python train.py --hidden_act="gelu" --norm_eps=1e-05 --init_std_qkv=0.0266 --init_std_o=0.0 --beta1=0.95 --lr_head=0.00392 --max_grad_norm=1.0 --warmup_steps=200
MLP neurons of a small language model. Each row is named by its layer, matrix (down: output weights) and neuron, and shows model dimensions 320-447. Each number is 500 + 50 x the weight over its row's rms, rounded and kept within 0 to 999. Numbers have three digits each.
A block is one neuron, or neurons of one layer that tend to fire together. After each block is what it responds to, as a language model described it from the Wikipedia text at the highest values.

L4.down1202:432464448526483479395543545439514562476537508480463499504465533493526454611520524398440564411515477440509522525507517557460484568454483482498505459466523601429420434464504530495471585359489497540563480492523526459443431512588553577520457509451488435471482511472487503537473456527482536479398556469578511505456516603582421435492429521455552523488486500444499578574462597418493452443512
L4.down1656:457556506487579467525452426459483467508513462540458429460508521572422526466539594585551486455485391495502602517476565465453467396487397422607492545548550470537574466519461446525507454627494433497477520551495496387504493569500536441543550386509470437488483489549467418568551434478451436523563571455491484490508444466494465544536517551484543488442492416480482515547542472516538485489514
L4.down2292:522407513521469434550567411448513501516521566459465497531535414503491609518488471517531612354411488516527574506472539606547480527471489523533459600494596353464407546509490492480508467491469515505588495528484591567463510537539404439452470433530494447519549543517486415517591541453511528525497540533470542560469571616463480515473550521494535483434522468555470497515504406527535610508486
L4.down2743:496472479531598449452504450442471432524504410485553528413520591484502558464501511468527482448549506521582485499436596562511422479379490459458492474578497471491550530526508486499578530495405547502579517510428532465558511489436522485584568394594521489541443519495536429455524417368430469474538498513441477485408505529455425474505485532511469603551511533435555502470564479453534507470468
Second word pieces right after a word's first letter, mostly in proper names of people, teams and places, as in Al-R-a-ed, G-re-ene, El-m-ira.

L3.down315:510444533417548533496565528428401411527530573506592541469489567517474415467493528482533449392465511576583439434467560410416554454438487618584522525472516520467478582527615452514567512552416535491507518525603446383450553488519446451511555537541570368523480578471469478483475517442533475545514567521513527488514557487454545486492524496456459475410459609540554440481467533394511523458519
L3.down316:486490554437519455462512581535485383595505566434551471483428593508482372459545445491475483602503481507580457499532483489471511503471499491538478536518472537541550444519465467533602493467550514523541564437511438376395548581476489549475428498521429554529422467463504492478504485604540484445563464559595437592508562512548510550578502378531505460483492471532432504492469458445455492528542
L3.down457:429514462492545501373554509526514446504524555523546590467443629570478552445433544497494530512523455445537457468523600503552533526505481493472472514560460518506476413461494449483571537579442461509457428460527473518504505465575482495468589444498554489529469597519467485423526569408427574551512536458568560452507543527398501536473512513563563466539553469529449483468412503501550558472424
L3.down596:633476462461601598599466507676469480509489509576456638465551553432476419462444449480506462459472517447496598488524480559498457482507534542445601525513503433461512498505459488487524516457438512421526495528517496452478405515525498453591489574481511493422500576624520431424569395400537413529465466448584564523481528526443479543477473472458569391537433518528507557542499469570560475475550
L3.down616:494469412424468573535462482470426480555457432561487506471556459510577452522472491552488557412496439513548455477560597571493449474519465486517452512511525481587549498586483504386446423566538503562480470537486438493449530479452431531500466525529433492532531555479522551549509496557487457567430529458374561562471541526544531519516603503594575492502443503509506545540532506413487423555509
L3.down870:474525522505525547490553515445518449531560533507433538465444478513546514475483479478508449544564571558567469470487562432427426478467455575475479527457461446527557570515601490595590482534388501513549591597372530515511427412480492540503467499457563583577461422425518393553519534495602472473503541513492508513504468485481483447450516436480462469484530555547428469501497508480482468480534
L3.down1889:519461445488509443517496462503508422503582511547510492510486511479475482404438503625506402527447533388455448433465549485553520594567509444571516568468522538495466511500472484460566472480445471539613461507468497509474529546522492408549454524484433499508549512484464535587459465381462531473510651597492523426516499532499528545543558523533559456481596472382514451510588546527483519580565
L3.down2111:457448608537447532488475528423489366617479423443454518526460560499419495536534477437521448469511486524515577539473468446464504476487552552434505462479570406567473515507418501528520510412441498435518488381518435451423504487468542546537519563512488479522485503499468469544517547564393422494591574500525561438474503487455392425456578489450585453527526482524512408550473562527544475493571
Short word pieces inside a word just after its first letters, mostly in proper names, foreign terms and lists, e.g. L-ou-ie, L-os Angeles, Ol-é, al-lemand.

L4.down516:577558491496484581517426408466400472506552474514524475530505493485518573523555485457458456465508570390465472455401481488507518568455511524537519428482499429569524580448439463517484467514408483473472475489564516576519441528618484500491576510534517517568450471505533456543507443427511482559513487525466443550541557573574456461516531553463485575505529458525570481496451454473559478560477
L4.down801:576494521526461502457502399542475523559590593540600569446552499485452472486439527477521435489680529468454522461557430538503507474548596460501407526445527554523452469618509484530526468490462479443589495507417457530414510517507499462500490509443412529395441482522545413471395571493518487398521550538547468490392531444525535566461602546621436490569453565472519541481456542467564506492507
L4.down897:423492507530557519474548551437498583465523577487561463521499449597503551453557568490445539493523457509422641553485462485407541486535470555511523477364461465445426442567463540615610549515581593427595420522546431505516484438461493484534409541593529538557550572440542524548508425534472620506442559554530512479571467403632541566528524477520460462542571510538507579412459465491530453549505
L4.down2971:447479511452362522514434495500591452566493557504545489556510356467467560454573582464424448455465468503533467414491510596496471544462514478536633535538502580513584486515468592398565524480465526494544479495464568476528425503520528526505539483565451476483564564520480463493535498591423532477500476454414498478473424423480398580519510482454547458581531582531503590536408479588485524494453
Mostly "of", "for", "in" joining a noun to its complement (quarterfinal round of, Standing Committee of, 92 catches for), plus mid-word pieces of personal names (Zg-irovsky, Darn-borough) and table cell pipes.

L5.down252:390563549472553502560511549491463466422525458648488468486446538413460476453525508417438517433472478491511522534455558525515468478654508498438445471533565519513550419478579547500417450483519530507501529508555550524536444492501467433443452484557539456508497471525503561569452449540498558449581534517469544482454534545530604550458454556530484516477590433439522465524432477505535489404420
L5.down1775:504567444485558517544610543458413439566487500468500519515427453512500427523424423538478450471546487595475576513425520464504549540467518509489427480434543413525584499518580544520549481549463491616477460445538496465541583485513531492601546535424507567562563448491527520438572502534534487440495517450521465527569517409419459483462404569490502516448495524431486527470529555485600526557464
The word-start piece Al/al, mainly the Arabic article in hyphenated names (Al-Bab, Al-Rehaili), also Alver, Albania, alternative, and other opening name fragments.

L4.down541:471497485542473398512497502377458462483534548475461534423511418478467458484531479440534421586520479506536521530541544502443448540520572530520492455484590500513551504456555513502462453460576465430555497565483525433550444413444572441525442566479424476552457500469521469513574486481456505569502475579542466421491579493444504489512544502455518554576570482533541424494532478604541425393484
L4.down1600:484468466553351529540595432543497518475555503442492442585488515556474467436477529400495462596508476439630449436452477564446462490521464487596513541640543468431428466472419479525414421506522488488583512541468594420543476447421491479562506481559548499533523463570516399532540551520577493526460472473530582414455563508373524537436503536450436526483522456517472471467493511395446502450627
L4.down2311:522493433502420459493451520432498416384492540465428580474477458490461516505593526534537554523440465531444599504571575502467442588525587559429539473459548521521622494449424509497444490484570508461515474535479481496542423524472411468581464551541428462601537497492433476510496462542497533457605530531481436461514534550491521444487460520465541540515458522461532448554527483533468429412514
L4.down2522:506418482447641432538551639399509507463532513460495517442512494397505521430446484494429503525486526553489513504575515467443454505405415490524548565501482456535523441428653521490594615458534606437487574573542487456520502549497482560472407516486431507542440489472460396484568394477478468529444455496522516504473604539446524558553492571366514492499454503611559450493445533480497504451543
Prepositions and subordinators that open a sentence or clause and lead into an adverbial phrase, such as in 1935, while, shortly after, according to.

L3.down338:586512469557565476562667465562624453446542500519483484532439485494535585494447412422532609574506436519507477502491502575551472516607551542484556538428463407478512484500455403503444534577480442441495475503461437441442581547454517588495495512465549469428490532443523495480450578449520510450568411597487605479471507470489505440491658566494495481505444530480490484500539529490528488527633
L3.down749:529427511453566482540444499529521525494470507531529596519530579523437546535589488460502460510456474447510481521515388545439533373464547515564549454517534496477518481515589542570545559466478440481556392511510475513451414512447538554460502506502492567518456496461444510517532535466487481448469488463505476540561545563515567599451509527502526504479575575393437475477423496455469453421621
L3.down815:445517511461473508444493567555434538553448553557471569498434510569508508501476555462492491431448543502615524467522526499425518568478503544515447465496539568476601448506417602424514518468556489524539498466491520430400549427449508531453487524518557498534499531409424442487468474494441512516569561474555395531553476457498520503486530565514485421470475522457539547528490540452535394437606
L3.down2038:519485515463622520391484544575527593461463614551429544490441442508485579552452538429490504523473561495553515521521517489443494435534535518555480433504517511591456496578522566504544520481556483533485465519453470466564487535521548526459527522481552539578541512565462477547507543477507503472589513520545530452489490497507409559528489435474463449507482585448407470477501539553582400538553
L3.down2450:462519503508526456481502489559409489412454440486582468472507482457492579452492436468446448487500406567540515511498600474469493514447415473505451566506479513539567555491449467517557507515446568561552510473533397516549535497421458565455556481398456510552463465544435417449508532495583558637498481520479466508547564436493488624511429455424444523462597542542455564516482438451490460586531
L3.down2483:600586530566500508493462457524540378538446555463564397512497435503543444622492485498424556498526470475405513504517515445539484487464549559486394436522583443526601455489405496473474503456441512446573560464482461500446528491455476478461414524479474529522449453526512518589498505440639477557430407461449525521490402506494578492476524497538533422485593482528504495540456509666482425531507
L3.down2571:483556552544458433436517553424461503443511530558429577435506519469543492647497463448574497537528439468513455521510462527406456426483525463453531558497430524492543482535409534521478519467506532425409554384553580522513559503625442623466449620457396492463437568433570648395577501584544472580486461554533516536543583469536513552480586531470514500596485519477515533496485441495509540500490
L3.down2626:452467470506483439492564490400458527518451551535552463540512452497523550495505483494535483460479473503528447410495577532545503436414462499461567550490580569532388522508535485449676537398433440481537526485428531531562506502564517555514490428432574583535482560443519579481350451448383484656568520575498526543428495542496419508542573562416522426495450467505543480528472488548498470457585
The second subword piece of a word split after an initial single letter (often C, c, D, F), e.g. C|act|us, C|ey|lon, c|al|orie, C|red|its.

L5.down935:570506427522540408556569472476499532507551406515564457418553483551533542461563454417558567459485504523506550431482550527483505471472447391533453516498439433458556486449417481577495477475452498501501552476510460562443492476495534523402477419511538448450373417519488580473427473479556497524594488560525466496464511493376457553482524516551407588539531461544465480527453516455434514514474
L5.down2892:528428479554461533495399494474507593560521509441453431509542556445454477489559488456476592508485553438446500593539547543546436547481563403527468508466503464440534509580621492461439565509423471562506492567452573505450440512473574478518457511444493467462511490535553517524426572491493434490437529472487474382541504499447445496477447548442526520533508510545439472540572392431514554540487
Tokens in the middle of a word split into pieces, such as Ever-g-reen, Und-is-puted, comm-od-ities, plus CJK characters inside names and a few title words.

L5.down263:458479400463505444488524489522429438472435592420307481560419455497512543559535444476478495538529547495507513460494543553529471442461529500601501496527543520544545476471385470399487454508586457473547449541506539526495568476530552498468486494431465464408545500388513449614553498521462389494517446532507529540455440502439526535623448507425440559478571422556410454395414566592518383461563
L5.down1072:445474514556539392501586498504460452428494543499510357450539564395483480487514588340566437488501589533546536520431492577466475545510393553567421495573490483486573434470534487470543652520492542537523446563443480506415487432476505516458497545415493499529542400453483463448603489494459482476490459644550555505515403522480432571491530489428448480549531377443491448415541512486479477561526
Prepositions like at, by, in that open set adverbial phrases, often after a comma or sentence start: at least, by contrast, By 1906; occasionally first-name pieces.

L3.down376:542541479516600481542469463533457449417591420454574495522493468477550546466572517472554422517487531473459482467424458497556500454407520529515551500525504548474447557399535505539446505468464547527483520547541522547556424556472479509457484566513488448427472522436533559452461491470430504529454542450480536510440477422515533602514567591444449554500520564513470461557592404547503546526519
L3.down901:542525544397507443481493486479507412452528498526490454512539468491477469436540540458465448508490552510562519515480544452503509503575557523534497499506470488471529476446480444498537503453558446424553528497517514512544533511538531476514505568569519473532473493505540480663446507467480431443543529518499532556489468532445525459440492473491538580426595508412419544536517475532535464535480
L3.down975:407495457552489556503485509578508451438550520566538529511453553544556497554467517389430413416539480570531461530501526538577531505533515508509560503538570543495579505488547532522599556525423517535516392442502605549524457473392459564467422446455407454479468505523469550449620572570532477413447524474460467496549424511573447416560540584524546453432440495521515455541524514581519385469491
L3.down981:510415558493649439563594505522442440575514568454498472418525407381569620507485433481492423468448469429473460510601434514525468575521530548543495468544510412546524515451496444444434521575446511410490527533505523478460556474437447482451481519520503428408481493494570508490464445536487514459406467442524512536549391521522550447440566427411459531486605447515496566446514447528477522501440
L3.down1626:460599467545449527470509459441445490492577449504414473498498464566471478416590557537555464544479508430507549446489498465496552489512534494526449499616466511528577501419538539480522411483445570481504520429517482553524461461482558487489470519509490490521496529489491571431477504512557511568522519535518496489483466538430595435628503558502592495479514466519514432461498480527548514524490
L3.down1667:443548549522460488494461515457418612483543560624434463607414507516465547493619536473445518598484534469504547501497479454497472453534421524493462508492459425590542443463539483469519513557478473479512584459515597506546452542527506457476400563489582527537416477463523448467500578473506533525452482522449557449527473523523474576498532552431489459492502591584451421496516491517439394494552
L3.down1986:403528525524510473508470541574455489414542526530419523510519446534514436573538520443449471497470488458472446544530589453526582454493542452552489498500574461540511560499442480414456500487447461571414505471517472594531485406390440519475456498477479530541422541525600490529499442472471492570540402630528494577483511425434523480506405471474446458522480530485492474415474566438438513572549
L3.down2583:475568418526565507508457505507592497529502522589473489542467470520370553492519514523497549575489579567578429537488461468527443519520544473523529481448464490461544474422441464539370493560585520463427516527530431439645536399516412527582542509525465468587441507450486510495483535583497591593467582524498498521477567507418522469489501462494487496502508537479441500487523533388573456536430
Prepositions starting a new sentence or paragraph, mainly By and In before dates or phrases (By 1966, In October); also part/rest of.